python train.py --num_hidden_layers=15 --hidden_size=320 --num_attention_heads=5 --num_key_value_heads=5 --head_dim=64 --intermediate_size=1280 --vocab_size=8192 --hidden_act="swiglu" --norm="rmsnorm" --norm_place="pre" --norm_eps=1e-06 --positions="rope" --rope_theta=70600.0 --rope_fraction=1.0 --qk_norm=true --attn_scale=0.125 --bias="none" --tie_word_embeddings=true --parallel_block=false --init="uniform" --init_std_qkv=0.02 --init_std_o=0.00366 --init_std_up=0.02 --init_std_down=0.00366 --optimizer="muon_variant" --learning_rate=0.0114 --lr_mult_down=2.0 --beta1=0.9 --lr_head=0.00801 --warmup_steps=46 --schedule="cos" --final_lr_fraction=0.1 --batch_tokens=[131072, 262144, 524288] --max_seq_len=512 --doc_mask=true --z_loss=0.0001 --train_tokens=1076000000 --max_steps=4280 --dataset="wikipedia_en"
MLP neurons of a small language model. Each row is named by its layer, matrix (down: output weights) and neuron, and shows model dimensions 208-303. Each number is 50 + 10 x the weight over its row's rms, rounded and kept within 0 to 99. A neuron's up and down rows have the sign that makes its largest values positive.
A block is one neuron, or neurons of one layer that tend to fire together. After each block is what it responds to, as a language model described it from the Wikipedia text at the highest values.

L7.down150:40 56 51 59 68 65 45 52 46 43 46 52 49 49 60 50 55 31 48 60 42 43 33 57 46 50 44 63 47 50 42 46 46 47 53 50 52 59 44 49 66 52 40 48 39 64 47 40 47 62 49 45 40 38 39 44 55 51 59 51 66 69 57 47 54 45 41 58 43 47 58 41 44 44 52 56 51 55 53 52 54 57 55 55 50 37 52 67 41 38 55 48 43 55 61 55
L7.down173:40 43 43 57 56 50 57 42 63 35 52 59 54 49 54 77 49 54 51 51 64 34 57 43 43 52 30 64 44 59 54 39 59 67 37 72 69 64 60 53 60 38 43 61 55 54 37 42 50 46 42 54 54 43 39 47 62 61 43 39 67 46 29 60 50 54 60 35 48 39 44 36 28 59 57 38 52 51 56 75 42 69 64 47 52 32 51 35 43 40 44 49 34 39 33 51
L7.down182:48 47 58 56 57 40 51 53 53 39 51 57 44 52 32 44 48 43 55 42 54 55 54 62 20 41 45 50 59 49 38 37 36 44 54 55 34 57 41 52 59 32 53 45 65 58 56 43 54 40 48 47 51 47 57 41 25 43 64 54 56 38 43 47 57 42 59 68 35 53 49 55 53 63 50 49 45 63 49 33 44 42 57 44 66 56 55 56 58 46 66 53 44 25 70 42
L7.down333:54 35 48 22 55 41 58 42 53 45 35 42 49 45 57 48 56 47 46 49 39 38 56 49 47 53 61 52 40 59 66 48 59 60 47 65 44 32 55 56 61 51 52 64 54 44 60 46 57 34 49 52 76 50 66 43 53 42 55 45 71 44 40 69 48 51 49 62 38 60 48 45 55 48 51 51 45 47 55 60 62 32 45 53 63 57 70 56 36 44 52 70 66 38 56 58
L7.down608:44 56 61 53 63 46 49 51 57 58 35 43 30 52 41 48 54 52 58 56 49 47 62 52 58 53 51 48 47 39 64 62 53 67 50 57 29 46 55 29 70 60 42 38 40 45 54 38 61 45 59 60 67 59 52 50 53 40 53 46 57 51 39 40 50 58 65 43 40 48 69 56 35 38 59 49 49 65 42 48 79 39 60 43 39 62 50 49 46 39 42 37 47 27 45 55
L7.down842:62 48 50 42 58 32 57 40 53 65 54 42 35 53 42 28 48 52 56 58 52 48 45 52 52 66 48 51 42 35 69 61 36 58 58 45 55 32 40 39 55 54 37 46 40 57 56 39 58 44 42 69 48 72 41 43 45 56 43 48 68 51 63 47 37 53 63 57 42 66 43 61 63 36 52 41 42 36 49 52 60 37 46 49 46 43 69 57 50 41 52 62 58 56 51 60
L7.down912:71 39 55 39 53 65 31 41 48 47 33 49 41 47 46 65 58 56 42 62 43 63 44 42 46 55 35 61 38 47 58 51 55 51 51 40 43 32 58 39 56 49 41 56 54 66 43 54 50 53 50 46 62 43 39 41 56 62 49 73 59 58 44 46 51 62 45 51 42 61 36 34 60 36 51 62 67 46 57 55 41 40 53 36 46 51 57 58 52 54 48 54 52 57 47 46
L7.down1126:56 65 67 59 45 69 63 46 42 55 31 55 59 46 57 36 55 46 51 46 47 46 49 40 40 30 35 37 50 45 59 49 60 63 55 42 76 51 55 54 63 34 39 38 38 41 60 52 69 52 64 51 59 54 66 60 58 60 39 55 62 51 54 76 52 47 37 58 56 50 69 47 59 34 46 63 52 41 39 49 66 48 49 61 39 57 49 61 39 53 65 46 51 46 59 38
Description: Institutional title heads. Head nouns of institution and office names that take an of-phrase, such as University, Department, Minister, Faculty, Bachelor, Doctor, Admiral.

L3.down35:67 48 56 45 41 39 58 48 70 35 47 50 41 59 49 51 51 65 52 59 69 61 62 36 46 53 43 42 58 26 50 55 40 39 60 64 62 28 46 47 32 57 45 24 30 49 33 59 45 27 46 34 30 48 45 47 48 47 36 60 46 64 53 45 48 48 39 64 48 45 52 52 62 43 55 24 48 53 44 59 45 51 55 53 53 54 51 29 75 55 35 34 44 60 52 41
L3.down483:64 53 41 41 64 43 48 46 58 51 34 45 38 44 45 53 33 71 38 57 47 43 58 58 43 56 56 40 45 44 48 45 48 39 62 40 58 52 41 41 34 51 51 36 67 43 49 68 52 34 51 38 49 51 66 47 43 37 63 50 73 56 53 62 43 44 47 54 54 56 59 48 54 56 59 40 47 43 40 51 49 69 51 61 36 65 47 50 39 64 59 51 66 35 73 47
L3.down1219:62 55 41 64 60 33 41 26 61 68 57 58 38 57 45 69 45 51 57 49 39 53 74 66 67 42 49 46 38 71 57 60 57 51 55 49 62 54 73 50 51 66 52 49 65 39 74 50 56 44 37 50 47 47 54 43 44 59 48 53 53 63 44 54 60 47 46 53 51 38 52 41 46 40 46 60 57 49 55 36 57 63 60 61 63 67 59 47 49 50 64 60 44 41 58 34
L3.down1255:46 35 58 48 65 61 67 36 46 63 55 49 31 68 42 31 51 41 47 59 60 68 61 45 55 49 58 39 49 55 46 47 65 44 48 45 41 68 59 33 48 65 41 50 46 48 40 54 47 53 39 73 40 39 66 46 44 25 57 56 54 23 58 70 53 58 63 30 48 45 55 40 56 32 48 52 47 59 50 50 39 46 44 53 58 50 48 56 46 45 49 49 60 37 43 55
Description: Range connective "to". Mostly "to", "and" or "until" closing a from-X-to-Y range of dates, numbers or places, as in from 1895 to 1898 or 20 to 30 km; weaker on "not"/"though" after commas and table pipes.

L7.down196:40 39 40 55 59 44 38 55 44 72 46 35 54 66 62 52 48 65 33 52 44 62 35 40 59 50 50 66 58 58 55 59 43 63 46 58 53 53 60 57 47 37 32 60 54 32 81 40 46 48 50 64 53 45 31 53 55 41 51 37 43 56 46 46 49 47 56 60 53 54 57 49 42 58 55 60 56 51 60 40 47 68 63 39 63 43 51 52 59 48 41 46 47 51 42 57
L7.down373:39 49 37 57 49 44 57 45 49 38 54 51 52 65 63 59 65 54 54 44 46 60 46 36 68 63 53 49 46 59 43 51 49 43 45 46 51 38 65 54 55 44 50 56 30 48 63 35 55 53 50 48 47 46 39 48 55 46 35 48 42 46 52 60 42 40 57 28 73 61 54 51 42 62 61 48 53 60 32 27 51 54 36 48 41 30 40 37 39 62 35 48 41 63 49 52
L7.down540:59 44 31 47 53 48 41 48 60 30 51 56 43 42 37 21 53 60 24 36 57 54 39 52 62 40 43 67 57 38 59 55 33 49 55 53 71 29 53 52 50 36 41 48 43 50 47 36 44 36 52 62 76 42 52 33 53 41 50 43 50 54 42 41 48 47 43 63 55 60 48 39 34 55 31 62 55 52 54 55 50 40 54 44 43 41 54 63 40 40 41 49 34 45 51 62
L7.down630:52 43 46 47 75 64 41 40 47 60 46 44 36 44 77 58 38 66 51 42 43 39 56 41 43 65 44 50 42 49 61 57 53 32 41 59 54 57 64 57 39 57 62 65 52 57 58 58 28 50 34 35 44 68 57 51 46 53 64 50 48 58 60 68 52 49 57 44 45 54 51 37 43 54 66 45 46 51 43 42 53 47 33 60 48 46 54 50 52 68 59 49 61 58 64 46
L7.down638:42 33 33 64 43 57 41 39 49 54 34 23 58 53 40 55 41 53 39 65 46 35 40 48 59 71 56 46 56 34 60 48 49 45 61 58 56 56 61 45 66 29 46 53 60 67 48 20 47 36 64 51 44 36 45 59 55 49 61 48 56 50 30 47 52 74 48 66 35 43 50 50 56 35 48 69 54 46 53 52 48 52 55 40 39 49 57 52 70 56 37 54 47 61 40 64
L7.down766:48 65 59 62 44 46 50 22 54 41 39 59 52 52 33 44 63 31 60 55 63 51 50 67 52 56 48 30 62 42 54 62 74 47 44 33 57 53 33 27 20 44 60 45 56 30 49 60 49 60 37 61 46 79 45 44 44 43 49 52 67 65 51 53 35 71 43 43 47 57 62 50 39 47 52 56 42 66 38 40 66 59 52 46 56 55 53 53 47 48 45 47 42 52 61 62
L7.down1060:42 61 30 37 50 50 45 43 62 50 44 41 47 66 56 83 44 53 47 54 53 51 46 57 48 65 46 46 41 55 60 50 44 60 55 37 38 66 50 48 30 40 44 50 53 49 32 20 46 42 42 46 53 40 44 49 48 51 53 51 45 56 40 39 40 70 38 66 50 45 61 50 60 54 48 51 57 44 58 41 60 71 55 40 65 61 56 37 58 47 28 47 44 58 39 50
L7.down1125:64 45 51 47 47 43 53 48 68 44 31 62 39 57 45 66 49 40 60 67 43 67 38 40 49 65 71 38 53 51 61 62 59 31 67 49 56 73 44 40 53 30 45 47 68 54 29 56 61 52 34 43 53 44 38 47 51 66 42 44 60 61 55 60 55 38 57 53 53 52 51 61 60 58 65 59 56 52 51 55 48 54 53 81 61 58 56 51 57 57 48 54 41 50 58 32
Description: Place-introducing prepositions. Prepositions like to, at, from, in, of just before a place or proper name, e.g., sailed from, games at, Battle of.

L8.down433:34 41 63 53 42 47 50 53 50 60 39 70 62 50 51 38 50 54 57 61 50 29 58 61 40 44 32 51 37 46 47 57 43 52 54 61 42 52 56 48 34 53 40 43 61 36 48 41 47 48 54 52 50 54 40 26 58 46 50 60 46 38 60 38 75 58 52 60 45 57 46 50 42 47 42 67 52 47 63 70 54 34 46 46 37 58 51 38 48 51 40 36 67 48 49 60
L8.down601:36 41 49 62 63 42 62 48 55 30 48 56 53 52 36 82 59 42 56 50 57 54 60 65 63 49 44 57 49 53 52 75 58 38 65 56 43 45 43 57 63 42 47 50 52 42 57 57 41 53 71 52 67 62 45 58 46 45 47 51 61 58 51 49 61 55 56 37 40 51 50 54 63 52 48 64 52 43 68 45 46 61 58 41 54 59 60 44 56 46 57 35 57 41 45 54
Description: Generic head nouns. Common generic nouns for places, organizations, roles or time spans, mostly after "the" and before "of", e.g. city, head, year, District, %.

L7.down230:45 36 58 42 57 69 42 41 52 52 38 46 44 47 49 71 48 53 67 50 51 68 37 42 49 44 49 59 37 60 49 58 52 51 66 40 48 61 66 74 37 54 62 52 53 64 46 46 48 23 29 60 38 55 42 42 61 58 58 44 55 46 55 58 62 62 43 49 53 50 55 54 47 63 53 25 51 46 56 29 42 38 51 41 25 29 41 72 57 52 53 44 33 54 62 67
L7.down296:50 34 67 70 70 50 36 66 39 45 48 59 42 61 49 39 55 61 56 50 61 52 44 52 63 57 46 57 57 42 54 42 54 38 39 51 45 57 26 72 47 39 53 61 56 48 48 53 46 43 50 58 38 54 44 34 64 65 49 46 46 32 34 58 36 43 37 49 58 43 44 58 46 26 40 54 52 52 44 40 62 43 59 48 55 49 46 40 55 42 46 51 46 57 54 28
L7.down298:46 36 62 53 47 50 56 51 47 49 41 71 48 52 46 76 72 61 68 39 51 38 62 55 56 51 54 58 40 55 25 47 47 52 61 67 50 52 55 55 52 47 35 57 61 48 36 47 38 52 51 46 54 62 36 35 45 62 66 48 36 45 45 61 63 42 38 57 75 65 49 53 47 49 41 50 51 50 65 41 51 42 53 46 64 46 57 56 49 59 62 50 44 37 49 58
L7.down399:40 47 54 57 28 65 56 48 46 44 58 41 55 60 42 61 43 59 46 66 47 60 44 55 70 71 49 53 50 39 82 67 54 59 60 40 42 43 50 53 48 45 56 37 35 43 62 43 47 65 59 54 61 35 39 43 47 51 37 58 52 49 43 60 46 57 49 47 70 61 57 45 64 50 58 66 52 67 59 29 45 43 50 61 51 40 55 57 53 43 52 47 63 56 53 42
L7.down542:53 33 54 48 44 57 34 41 67 58 57 23 37 53 40 78 57 54 59 49 54 51 63 50 30 52 65 41 64 49 41 41 36 56 45 76 39 61 59 49 48 48 45 57 55 49 53 31 53 54 48 49 53 48 54 58 52 42 59 58 41 59 64 53 46 61 57 37 51 46 43 71 59 50 70 57 54 49 52 54 57 57 49 41 55 37 60 50 58 53 54 34 55 64 48 40
L7.down559:48 31 50 61 55 40 48 49 43 56 46 45 39 46 56 65 52 66 33 47 41 37 49 50 49 56 58 61 65 44 56 53 48 61 69 59 60 50 50 71 46 70 41 46 43 41 57 40 46 48 56 34 37 47 35 42 61 62 52 42 54 46 53 57 54 54 53 39 58 40 48 38 39 34 42 39 54 36 38 40 47 59 34 62 35 52 28 49 66 55 58 56 48 42 49 57
L7.down1124:36 50 32 58 36 43 56 47 52 53 53 67 63 41 42 34 44 40 38 50 48 55 55 51 41 54 69 40 52 56 50 53 45 46 57 53 67 61 40 54 41 65 34 68 51 52 31 51 53 33 46 33 47 60 45 62 44 31 54 58 28 52 49 36 51 49 57 39 65 42 29 43 67 56 46 64 47 52 54 62 63 63 71 27 42 54 44 56 77 54 39 49 38 44 43 51
L7.down1263:39 46 69 50 55 61 44 49 59 54 48 47 37 49 64 66 61 53 58 53 47 73 51 43 68 49 42 58 39 54 57 58 49 35 46 46 55 58 52 40 39 53 40 43 55 46 45 46 52 58 43 51 57 43 65 58 49 42 60 39 52 55 40 66 41 39 40 43 43 45 48 54 55 41 55 62 56 50 68 37 65 60 53 45 35 43 57 38 61 41 62 50 41 49 43 59
Description: Prepositions introducing agent/source. Prepositions that link a noun or passive verb to the person or organization involved, such as of, by, from (appointed by, attention of, response from).

L3.down574:58 61 52 48 61 45 52 49 48 48 43 38 61 41 54 58 33 53 49 54 35 70 48 33 67 52 42 53 38 42 63 51 50 60 75 49 40 21 34 69 52 58 61 34 54 54 53 39 55 39 51 60 44 69 53 43 56 51 42 45 33 42 56 44 50 49 68 42 48 50 54 38 49 37 51 65 51 31 66 59 55 52 44 55 52 59 68 42 45 48 40 52 55 55 50 49
L3.down734:54 64 34 49 67 47 54 42 50 54 55 58 54 52 57 68 49 50 34 46 50 46 43 50 48 36 37 56 45 45 44 46 48 40 62 63 44 43 56 77 40 56 39 44 49 48 57 47 64 48 44 38 47 68 37 44 49 56 54 48 53 52 41 46 51 47 69 38 53 48 52 55 58 46 44 64 40 49 38 62 43 53 43 38 51 43 59 35 69 65 53 40 44 70 37 69
L3.down1054:49 51 55 57 64 51 56 60 70 71 60 53 42 38 46 41 52 37 55 66 47 56 56 43 55 56 54 40 47 55 38 55 54 54 60 57 44 54 31 39 53 46 39 53 62 47 48 33 33 51 34 50 47 50 34 14 52 62 52 45 56 46 62 57 51 56 54 48 40 61 53 44 64 39 49 39 54 61 50 52 61 72 66 54 51 55 51 53 55 60 50 59 47 62 42 56
L3.down1228:48 49 68 48 34 46 46 35 43 54 48 54 58 52 41 52 42 55 53 65 43 59 56 71 58 51 36 49 43 58 51 46 31 38 62 69 44 54 56 80 36 49 52 55 46 48 49 30 52 50 53 47 58 44 54 29 51 41 38 40 48 53 44 57 48 63 55 44 34 52 63 46 53 43 54 42 55 36 46 47 55 29 68 42 62 56 55 54 39 39 58 51 57 37 46 52
Description: Person role nouns. Final tokens of nouns naming a person's office, role or occupation, often as word pieces, such as clerk, ambassador, Minister, commander, -ologist, -ians.

L3.down417:51 43 68 46 72 59 48 41 43 54 61 44 58 70 75 75 61 37 61 40 52 67 37 37 65 45 60 46 68 50 37 36 47 40 36 35 50 50 55 57 42 62 51 50 68 55 52 34 48 59 48 76 25 53 36 40 52 50 64 46 57 53 54 42 56 41 55 59 50 36 54 45 56 48 59 32 49 28 54 58 36 33 50 59 54 37 31 52 31 45 52 56 39 55 52 48
L3.down760:57 38 45 66 33 44 54 43 62 47 48 70 50 55 38 62 58 42 67 48 67 51 46 44 43 46 46 39 44 44 53 51 45 63 48 50 56 49 56 52 41 41 33 62 41 52 42 37 53 40 35 39 49 56 54 47 51 43 52 56 57 40 46 47 49 55 46 37 50 47 44 63 49 62 47 53 60 51 54 74 48 50 43 55 40 47 57 44 43 45 44 50 56 49 51 46
L3.down854:47 53 31 41 58 50 33 27 43 65 40 45 56 51 45 36 61 64 39 33 54 47 47 48 58 48 71 47 44 53 74 43 51 39 49 58 61 50 51 75 55 39 44 55 40 47 41 49 47 47 58 49 52 39 45 43 47 49 70 69 39 52 59 57 43 42 50 44 70 58 44 48 33 38 51 39 50 40 47 52 52 51 76 71 48 43 56 43 49 44 51 40 61 43 42 37
L3.down1254:41 43 43 65 51 40 29 49 72 40 55 46 54 46 58 72 38 63 47 59 45 43 36 40 52 45 43 66 56 47 54 59 50 51 54 42 67 45 52 54 54 36 52 34 60 38 44 41 52 59 14 48 59 57 49 55 62 44 44 52 44 45 39 47 47 54 46 58 67 61 48 29 53 39 47 67 47 62 44 37 37 50 63 42 58 33 63 47 55 56 68 49 51 40 40 53
Description: Relational words and suffixes. Relational words such as between, both, by, without, and word-final pieces that finish a split word, such as invol-ving, util-ize, harmon-ize.

L8.down55:50 46 46 56 53 61 58 45 57 62 48 50 56 48 57 57 47 65 57 61 53 45 63 54 61 49 34 46 49 57 62 60 57 59 49 48 52 35 52 48 48 52 45 51 49 49 63 46 60 40 57 52 57 49 43 59 48 59 78 43 40 61 55 53 43 56 37 55 59 56 47 46 49 44 74 40 56 58 52 70 26 41 54 32 39 43 46 45 63 51 45 56 45 61 47 58
L8.down776:44 44 41 52 43 41 56 31 50 55 50 48 39 47 52 78 54 51 56 59 68 47 49 36 54 56 42 48 50 55 51 54 57 56 44 60 62 55 64 52 49 43 53 42 47 36 32 57 48 56 36 45 41 54 58 59 44 51 66 34 68 64 57 56 61 33 49 58 39 64 41 61 40 52 49 56 65 38 63 41 39 51 35 37 31 55 60 54 59 53 56 41 51 42 39 56
Description: Before a person's name. Words right before a person's name is expected, mostly by after Preceded, commanded or built, plus of after daughter, Gen., Coach of the Year:, and breaks after biography headers.

L8.down31:44 67 51 49 49 44 40 51 69 40 31 59 40 50 41 53 49 56 45 73 55 53 65 48 69 63 83 60 53 52 48 52 67 43 41 36 48 47 47 54 37 43 42 36 59 47 46 17 56 34 53 37 75 46 55 48 44 38 49 62 50 58 57 56 35 62 42 58 56 63 40 62 76 51 36 42 54 63 56 61 52 31 47 37 49 48 60 34 57 51 44 48 51 68 44 52
L8.down1141:32 67 61 42 36 46 23 39 39 42 44 55 54 57 55 57 59 40 39 60 34 61 64 47 64 56 50 57 46 54 32 48 43 58 44 60 41 57 29 39 37 40 54 53 49 45 29 35 55 29 50 71 56 31 48 50 41 48 60 44 50 60 48 49 45 69 42 60 55 46 58 61 44 41 57 69 38 59 42 31 57 55 72 47 66 25 60 37 52 46 51 50 41 40 39 53
Description: Place-introducing prepositions. Prepositions and separators right after a named institution or event, just before its city or location, e.g. University in, Championships |, Company of.

L8.down352:48 49 50 48 68 48 73 43 68 51 49 44 53 52 42 68 66 37 42 36 61 40 42 47 43 34 60 37 54 64 50 51 58 73 44 51 68 50 50 61 55 56 47 46 22 55 42 65 48 57 61 35 57 47 63 64 52 39 52 40 53 44 43 56 68 55 48 40 61 53 54 52 52 57 41 48 28 75 48 41 43 58 40 52 43 24 48 65 62 62 46 34 57 57 48 50
L8.down872:51 63 48 49 41 34 36 48 59 50 53 39 49 43 64 71 44 55 50 51 38 46 54 45 42 40 40 66 68 45 64 50 39 76 48 69 50 31 46 34 72 58 47 21 70 65 50 40 44 44 30 50 48 36 53 55 52 55 60 48 45 56 53 65 55 54 45 46 55 47 48 45 55 49 46 62 39 51 51 44 62 45 59 41 50 59 40 46 39 57 53 51 58 53 63 51
Description: Proper-name word endings. Final subword pieces that complete multi-token proper names, mostly people's names in prose or tables, e.g. Kend-all, Saund-ers, Clif-ton, Max-is.

L7.down18:51 52 52 59 55 53 58 46 50 50 46 44 39 40 49 73 55 41 44 53 48 51 55 37 38 37 54 52 53 35 49 49 28 49 63 42 41 53 40 58 48 41 68 59 60 43 61 51 48 59 57 63 46 24 62 37 42 47 43 32 38 33 67 69 61 57 50 61 37 45 56 35 69 51 52 47 45 76 44 44 51 51 50 42 52 39 52 51 61 40 44 57 45 51 45 29
L7.down23:53 25 51 39 58 56 38 51 75 48 43 57 48 58 71 56 51 47 56 62 38 47 41 46 37 35 59 45 35 44 67 54 55 46 60 58 40 60 40 71 56 51 53 48 48 46 49 33 66 47 67 41 55 51 51 49 60 47 58 60 43 45 23 41 57 47 40 51 27 44 43 33 58 52 40 47 56 70 60 41 46 80 61 47 47 33 42 51 44 49 47 59 46 63 56 41
L7.down71:50 51 50 58 55 38 51 55 42 61 49 53 51 64 55 71 52 46 62 42 51 46 36 38 45 45 36 54 54 42 53 50 41 54 51 80 53 61 39 66 63 49 62 45 49 62 45 56 50 37 45 39 54 45 52 48 54 48 43 45 47 47 24 39 46 52 40 53 49 50 64 45 53 55 61 40 58 51 46 55 38 68 60 68 40 44 43 58 43 58 52 58 45 59 57 27
L7.down99:43 44 61 45 42 30 36 61 66 59 38 45 37 54 69 58 50 37 56 50 60 46 36 39 45 55 42 41 41 50 58 37 41 24 58 29 61 53 40 43 61 51 47 45 51 48 32 50 49 55 28 55 55 29 55 38 52 45 56 57 43 45 37 54 64 62 52 63 38 40 60 54 43 45 58 61 59 69 53 55 52 66 38 56 55 66 67 51 56 59 45 64 66 58 50 35
L7.down133:59 52 54 42 56 49 44 69 55 58 28 57 59 54 43 66 55 58 59 40 51 53 62 53 55 51 65 65 33 47 50 47 36 49 63 42 40 76 24 47 54 65 70 26 52 50 45 44 36 64 38 51 43 47 49 68 57 51 47 39 39 52 55 58 49 54 56 61 45 39 37 46 60 39 63 40 30 67 53 43 65 57 46 61 55 54 52 39 50 54 41 36 50 59 63 42
L7.down463:43 64 49 74 50 61 56 59 73 56 59 47 63 60 69 57 35 59 56 52 47 46 38 39 44 45 49 43 33 43 66 54 53 29 42 54 41 65 56 51 38 53 51 59 60 42 21 34 65 38 55 30 51 36 66 46 70 52 39 46 37 56 35 46 60 61 48 57 33 42 39 44 38 43 59 34 59 50 47 36 54 55 68 52 63 61 35 44 37 53 38 46 39 59 38 36
L7.down628:45 38 58 62 61 57 59 56 45 46 50 61 70 54 55 48 48 57 49 43 43 63 47 29 54 46 39 65 38 46 65 79 32 39 54 33 42 73 42 59 56 37 69 46 45 46 52 48 39 57 52 56 46 61 44 41 42 46 48 54 48 65 46 37 44 50 50 62 54 46 51 57 42 54 63 64 58 66 59 43 46 30 36 49 37 60 65 59 61 45 43 37 44 49 40 49
L7.down748:55 35 37 43 59 29 37 44 43 47 39 58 26 57 49 67 49 48 41 47 45 46 51 41 47 40 47 50 47 68 46 67 47 53 54 65 41 36 37 77 53 63 57 52 54 51 65 53 60 46 64 52 50 58 51 53 52 52 50 64 58 49 26 41 69 54 68 56 44 43 45 57 60 40 53 53 39 61 48 61 40 65 54 37 52 43 50 43 54 43 44 45 51 50 52 45
Description: Surname-completing word pieces. Last word piece that completes a surname or proper name split into subwords, often a person used as sentence subject in biographies (Luns-ford, Kel-sey, McLaugh-lin).

L3.down437:48 46 43 36 41 56 41 48 63 65 54 33 58 57 53 39 46 42 39 44 50 41 48 54 66 44 40 54 68 44 53 56 55 56 49 71 56 39 66 42 50 53 40 52 49 59 50 42 52 41 55 66 70 69 58 48 37 49 60 42 30 45 64 45 44 43 48 60 38 56 37 57 52 64 62 31 47 50 58 68 55 53 49 41 46 54 59 41 39 38 30 61 46 39 57 58
L3.down499:50 58 50 39 47 48 60 54 36 46 42 50 32 47 38 45 40 50 49 40 49 59 55 48 52 43 42 67 57 47 46 64 45 47 46 59 36 48 62 62 48 52 41 72 42 57 44 54 60 67 64 55 56 57 58 48 35 40 66 54 36 35 38 27 34 51 40 47 50 48 51 50 29 42 51 52 50 42 46 58 45 51 43 45 58 48 49 35 56 53 57 54 36 55 40 82
L3.down827:50 60 39 41 45 38 50 54 35 54 44 31 51 51 51 61 45 43 55 61 55 35 58 40 51 42 35 51 53 62 52 67 51 53 48 73 70 53 48 26 57 50 44 69 65 44 70 53 55 46 52 14 45 47 45 50 50 32 53 45 48 60 61 48 53 55 61 37 41 37 47 53 34 63 45 55 59 45 45 58 55 44 50 53 32 49 55 52 43 43 58 48 49 49 35 47
L3.down1081:51 52 41 47 54 46 49 30 50 65 59 55 58 50 49 61 41 49 52 46 52 47 52 48 25 44 48 65 50 54 41 55 60 51 66 34 46 63 39 57 29 39 56 50 54 67 49 42 71 54 57 38 46 50 49 64 37 67 53 70 54 48 46 32 47 53 34 56 36 43 41 43 66 44 47 61 37 47 48 47 53 43 71 64 55 43 57 50 72 53 37 42 55 57 46 60
Description: Word-continuation pieces. Second or middle subword pieces completing a word, often a name or place: "ay" (F-ay-etteville, Gallow-ay, str-ay), "in" (tw-in, sk-in), York after New.